Weights of a small GPT-style language model, trained from scratch on English Wikipedia.
Architecture: RMSNorm before each block, no biases in attention or MLP.
MLP neurons of a small language model. Each row is named by its layer, matrix (gate and up: input weights; down: output weights) and neuron, and shows model dimensions 128-255. Each number is 500 + 50 x the weight over its row's rms, rounded and kept within 0 to 999. Numbers have three digits each. A neuron's up and down rows have the sign that makes its largest values positive.
Before each neuron's rows, "fires in" lists the words (lower case) most often at its 100 highest values on Wikipedia text that the model never trained on; "fires before" lists the tokens most often just after its 100 highest values on Wikipedia text that the model never trained on.

fires in: "according", "league", "access", "accepted", "awards", "church"
fires before: "or", "es", "up", "ep", "s", "er"
L9.gate171:570531564506475469543552489447518448445441463417491542447421437512397497491421436555526473503517499580530508501532476431513569502545467435478478527484499513442511456513461468473526497563526534506491578448543478488439483528509449467467452497490496430507509486565530453421546623516477489427545449500488475462535437414473424534531497466525444413424429462501431524550485528567485501494518
L9.up171:504505604437481548507581477496524447464563455462537502508467494568481545563455435547577477587508459616565548395508541458572483465475422469556443464503508502474593515555464485496492509504515549556516512511540514501447513380454437434516460587467466440491464452480522517448561570509481559517497433474429486438448502428446478560526464512529480431499405430482496487529531626517487571509529
L9.down171:524496560504464519525610509579433533489540528411550535565477462563482462553482454525499444549525465472444453410583547478500454517466470434466468500525523497504512565524452430517528497515477514540529521546546505477443518384465443539547521537479517503491469408413537572503558555509487552592500446492592497384493489455422439503559502452469556416529462543511539564467559584385592495488496

fires in: "on", "2", "one", "3", "bronze", "brothers"
fires before: " |", "e", "th", " April", "n", "ad"
L2.gate282:420479454484465467466489443454452496473511524486447539489446463463454601429386483491519514479582502436484391555420488496542548490540455497450486511584487533534536384491548503475519433485460515471482469563482516567474495585486516554492437610416614468444584512478544533490468477551534540549527567563489638455425559572525565597531489625569518472528590502514543579578385601421515464538551
L2.up282:500462540528452453441538481503544537568485444495418463558582507418542501461486562492578469430490472537481473468481458545425444484559514464506563514524421471536491448527544383503559514447568465610493595499560429548527375506576495502541519521514528424549435496490533439497508484548526468500599491482497493464493445463478468583497474559451434480572489459439529474476504556536615527480469
L2.down282:527420562503526434515429598515531533497505436442467491489485482572538586614472518470608463471368541576475467453461462521481504608485445528530508470588469487461456426454497491497484487415581457492485517550485466534569528506514414438523480464392553473467474514416505530454475424506571551435440491533551474478559489557498537596505448565522473550478458412494501490443466501534489493476511

fires in: "2", "railway", "3", "chart", "railroad"
fires before: " |", "il", "t", "n", "li"
L2.gate407:514560509456514437473474476539590523479528487467465445566543486451512459463461567489588528476573553440486547521451453475516533523450549476433461457514551462502451467406532517493534456480490416528554499489554469473447515566500461496431567575424506463537506601499488551541509608615499515504467549574455526478599545516607499495552533470478456549479526480529584522465558608500485448441505
L2.up407:585463494471459476464541537419493514494546432566545496464522499519485496456468641568515571428427548413513562456577432464571475530489570526521550519466547550528535459497432526503521520597545405494570513558482522466406438437454439528467511546512406493501385471544600580462531574569442512601517508561540491566514483450568477544524439457466474568539512483555541475409501543534533488538515
L2.down407:491405440453523455472505488554549438463567459608510468496538420475526522459506567499520454502460566499432568604500395543395479543494459518528585514472468566520492432532529472501556498552474524464518491469524580478478435446521517501536512541551610598489450504419454446477525401491488463494408443443554531513567463537508454489492536486537489445489496406513515550476506507497602538574463

fires in: "such", "michigan", "sakaguchi", "regiment", "squadrons"
fires before: " as", "gan", "d", "e", "ment", " a"
L8.gate151:628531503512472451425489509401515530511478494552468527483537515437490468490462423594607488530520515526580560457508504534461471424609439468472578520569495503494487556467517517459440479460474591476551465447527477507528516473475499446481499509462499397449557459474495545474401541539518433435536565570419541499473456486486472532497461524520359547536545518400468566413531514551427458510529
L8.up151:606481532491382513475503509541438544494494476510458510552491571470477535533505492545562486533444502536491565475486547555406426442561467452539548578525436575558513604475518478474446516479515548421521469443610468462471508495490436455462487477514525519426600465557512542433443492538559495502517521637455567507611513503463553476492381543542450545538527493462525549436514514518476474569545
L8.down151:506484601492441470499533478559438540521486428511456563565579549551495536492432411508491564495428456526488556505486644512477436462523501540555551485482577494442531512477518461511438480538504455524431428500625526454517520481539463449529485374468563493487497500481401517495517513600466539508504585575492383464547409517488509505582398522477461571480503557445535511429497520539518454506576

fires in: "m", "position"
fires before: " |", "/", " (", "\n", "un"
L2.gate249:528544468461440405576506479525448526543506528482480452528474441428507491539514484487483518535443490613446510471490493482444474512440557561521478516512469553517526609461518501505528429531578504514525475428549567451481397502528488394522565417457444521521531552451539524455467518516471494550569435495482523626485524620559532528486426524572559537441542538484492435529492512552463448563495
L2.up249:479550476520421393569474380556530506547399575515524467601509557468458437481538472428483538538485526511522535471549555463507531522432505570529526543483520476481565589428437543533548419462498489395506456462523565442437408477510556470563559450451473436495414562539502540537403547490509477508465512539458513532581588476568521475518496482520445498457433572463571453422500496592434458447451
L2.down249:494451533519483527479479530501477574397491488538532514483542493545492515468521471411527539485495505624390487524505574510440432539531507596525538561457476554574463460525546471482488593494546545501487501543534516502490439409483513486568520496522535607542475519530477438524545460475468492527473506492523510518530451488490537556529438505463485551517490404498488391531468456443525488496471

fires in: "2", "north", "squadrons", "headquarters", "squadron", "23"
fires before: "d", " |", "re", "rt"
L2.gate395:530476537546508499444531574530537538540485444535439525503552446484556544386557482453559568493376537490571494538463465527506498490514567494448522444525522535501457503505500527437583474585458575602587559370441476562444517483549447600472502570488545546550618422537536442468453495549458470447484459497511528457491492486504597523467501533553459533451473542578605596453509446421431584470482
L2.up395:508510478423532391526479506446411484453458478509544525459565375607459551552580555452541553540440527505542540527514478591392474477471419403501592554494526514479596578464498477510526407463482474589551465467468506434554490482533514478495453512550409547479535471490533380437425547564512563480511543522503437479513489559472395442451405481519522546534513562460526444471457634475527513501469
L2.down395:461535449523569462485494469441445515391653474501499493548513502487455483449517491489509471493512552393531587580512496477538474542437523456493530538488513403465542461442527453517494512541446504492507584510508450561566426477535449514457521467399465469433486598525435468535513420431400540508486520464590517540534561493524471591507427535441495376499412467417551508485587504501464484453523

fires in: "no", "service", "nominated", "not", "closed"
fires before: ".", "t", "min", "va", "d", "lan"
L2.gate82:466519555534424536536482447459479409506472589515520505452459572499520560518531529486401484500470503436520505534542516526521490543438357491523466498488464542505412441531507430481422482516394463525423554370486491428473499591483571512413482576517506577437459530515507514512501473497456534517481586588496507545529490490490504523468485548503477515619420514487514558422549465517489468513530
L2.up82:474522482533554390491514469493573514575393561544417595387524587469488508464473522440501554502496557571584452523514498470513534483544439603515551526497500508505430478509475554441444517574495507518465442526497626481432549538519577517526470506416514531471525595551458484502466544553471467458447486543451497454518548411483590527451524505430450523532461509547508409503596466585537538550552
L2.down82:551470512517520531472521556447520532414538351547496492451485454453525616560573524496519406633543512499526490468370516399522507504482478564507473522543439536483543494549447483470458520495450542538528479454565548530465415545467529506480529515530503536479525543576424559467548543440498432552559560538503505541545511496510506532415554574564496571452484416581427534573622604489513475495503

fires in: "such", "well", "early", "also", "known"
fires before: " as", " a"
L7.gate72:559569505456457571543514529475503483512458531496453493576487459504457406560489466507418480568488461415548485470480530611509482489497489442579601491489582423453540438500556510483457504536483493425548462383511515531463487506470502423480486594464401511526469485554481486528418601508455613555527527559495622451525551502526523544465484553513413469465512495445599425449476479460502542534461
L7.up72:501548469436420529439515567442493520408482526504539540523574562485537479490464433557552599509522408505505530479547450519511460543481490511559552555497530513504477408484560429460494515515400506490545515497451461491596507481482460485466590493525509554545531503526566446435498493588431500560459479575390565490426519540447553457494506534505529505460532471579426508497434586445497455601546
L7.down72:446487531499442466456461454487502521400441457530471529528613515547455464482568499427369514518484442468419541455481542601572471372476549534536510498473567467500495388503504438538501463484534423404467546488523528524409554516564520451530564518508489538565503450499503464431412562529465484530516526551441479448525453552476468663476458573448468473484557492487466456520543542507460525492433

fires in: "1", "0", "2", "3"
fires before: " |", " ("
L5.gate57:625506435421431509452475599543500502512492557472456451498532502574507572437486602538520494504517445540423513603662496425515606473453528497506523538492484475444522556484571483424476536538448507564565456584496544495552421377497580530492501604477542459436538513462460442491480559538418607599486476558464514498552534426507515471492564508484490467505512505429599465569469480490539489605556
L5.up57:507472496566503531424550408639572511551408466418524489531521479433480516489504462561597554402451414548556491502529520519462544459386582511532532467484502475446466539571443522450575564504484457487477419535502497527604511561507458555547402507430450510532486423432509446533539597504562519436543531518525439489488452522553619524471505498539485530464466563507499543546539545562485544503542
L5.down57:503524446519596562381524486435604568551428559533570459554448500529393598507417422542523447543520489500590501501494634502545547560516535571598518491417491648466522490559464472468580569443464469559533468478564524513597479495429506581544454588581436504371539476434511515527448468509532465439501541433553556519516519540500570506508503545514457430548488446462443532411540658472571442559610

fires in: "no", "none", "nominated", "not", "nolan"
fires before: ".", "ne", "t", "min", "va", "lan"
L9.gate99:518452501591581496448516450550552528438458440466575437426580520424507538497537538528455506512565603483523503525439548528523505496558501553413570513481480448494493598586488453494434549442523455526579543467501427497448574516440552523530523528503554527445517507477534470421462466439505514481585450423475431487458542410543494471434554484470501521590513529443431475542539559602566529530555
L9.up99:562388507624542471421587504546470486481486463417584452404551501455565492501554516465457579557555529503448525568515520499509471526569486497508521541445443497498544518548443374517470495441538522415557566454539439431456575419422528494509460541450532563477542506397518586424461432520449564468585501522476435534400546352542495428483567528484541544572514488459423525580506506572545492496497
L9.down99:469387487593586446452589444565451540444509552456585502494574521492502429539550503490427510545539574487447510538513522578448493448493475478484552476395450466440540567581427441548414535453537439433568578496532407463464520523383565471578503540457558487500502480548467456485511442533352571487557474442480420448514531385586508445495527507529526487495522503462414529498535478523482487491519

fires in: "m"
fires before: " |", "/", "\n", " (", "ed", "un"
L2.gate109:499559481562526466504482492533372523563583493547427483526602512508542499500452474548380444476528527464482410459518513427482480505556528545571449535474531469521526462564497487506527449486516508493392514465489427488486496468496459529442576511477496520458547445389446506508536488445541561526497554486527494518497516429443552382522535533505364475484501453503492570642528501536554454519526
L2.up109:437481541483506501480398421536530475484469448506537524472518555506551475445464474473492486535506500503431456521438491545504468538496504548612509523525488478527497525470585509482476478557498457461418442475351421507508559483430477527513481470431492412455608520413532507513526521475507520484437476370555512528447572456554435531458502515534509486442409512452523538506597568487515610539434
L2.down109:606457496466474576591468573447448505484509409449484508474385555484489489589496497526541431479487515536535517508522550558405506448402534482508388440560518533478498448484504413459518464417442522535491495400457496497453578487542472450475499521442591528396487517453584468506509474502482471461529486531607487570521477467555467527508480553491612520511505509581522483585472504577495581569346

fires in: "1", "0", "2", "3", "recently"
fires before: " |", "ly", " "
L8.gate370:511502484496455516552515485499481391416523496491486580493490507521371533484467460548512460504502617601494553594499482516492501533509507467447498511469546470502510493421464591447465468561533524564460419471556591477441510453445506471520611539424496507485512511507433483533495613455483504481511466554419451515460497505511506431489468563442414512504419486483441475488496531482522396485502
L8.up370:485457476437494495448510472604504487482522475496477550509474484506488595524461466531458556475474542634473585545534551508448486476533553554500470431478470501519470552485538456485558487507511547602524327447510593430428471447475475529477561578449507537484493539544465550486461515490509493530483415605479523493499439566575545499488473571448444523495464445463485443508491612405642504498532
L8.down370:454555446514448537414578478527490540512496466510470542498482517451538563525482499524537562473539451526510522532545598512454492523532487396471524436499546489413447519560565454522580425494500521532429445461572582494462462588494471550400502570464443541441497494545508612446500427549547422463461474539567484488452446503566542508562492492446460487494539413496496610433589602457628504487521

fires in: "in", "according", "accepted", "access", "occupation"
fires before: "or", "es", " the", "up", "ep"
L2.gate13:537504495479464511449470499575617588532557524459477522522489377485583551402501422430511556522488473505468552476480607473582472554459526457487503495438519503475425492465528507466426524465493466531591548523513585555455455496456486445529598439416396373484417611488426453582508553533499598626436453467516472574532541466523548423481512530530484463472528489434525501546499448519517484450487
L2.up13:500457405502474598427477393509565450608528497508459566456520443506483476452414475524486538521473514518452576555473565450645477475542403563456413471522500410445497537566462569498500518498544555514514513565437499510463464542475472502561500500454444463489510498486522593559505555497539553531456439555530506485477521494583528491532464477559526544504568433377555536496479386533486501548436
L2.down13:503541570455413445427505451462550507521545478582564519482489524472548510565499631504536461457461482549474538533455471494483539538506571533476455464479438469472504420505471450475605483443508443549506521497545518522456500528476416525532509475509598604512548456455469556485503450523499549483474513520545586461523477489569504499442440578492392523381459498521478448435551534432446547501556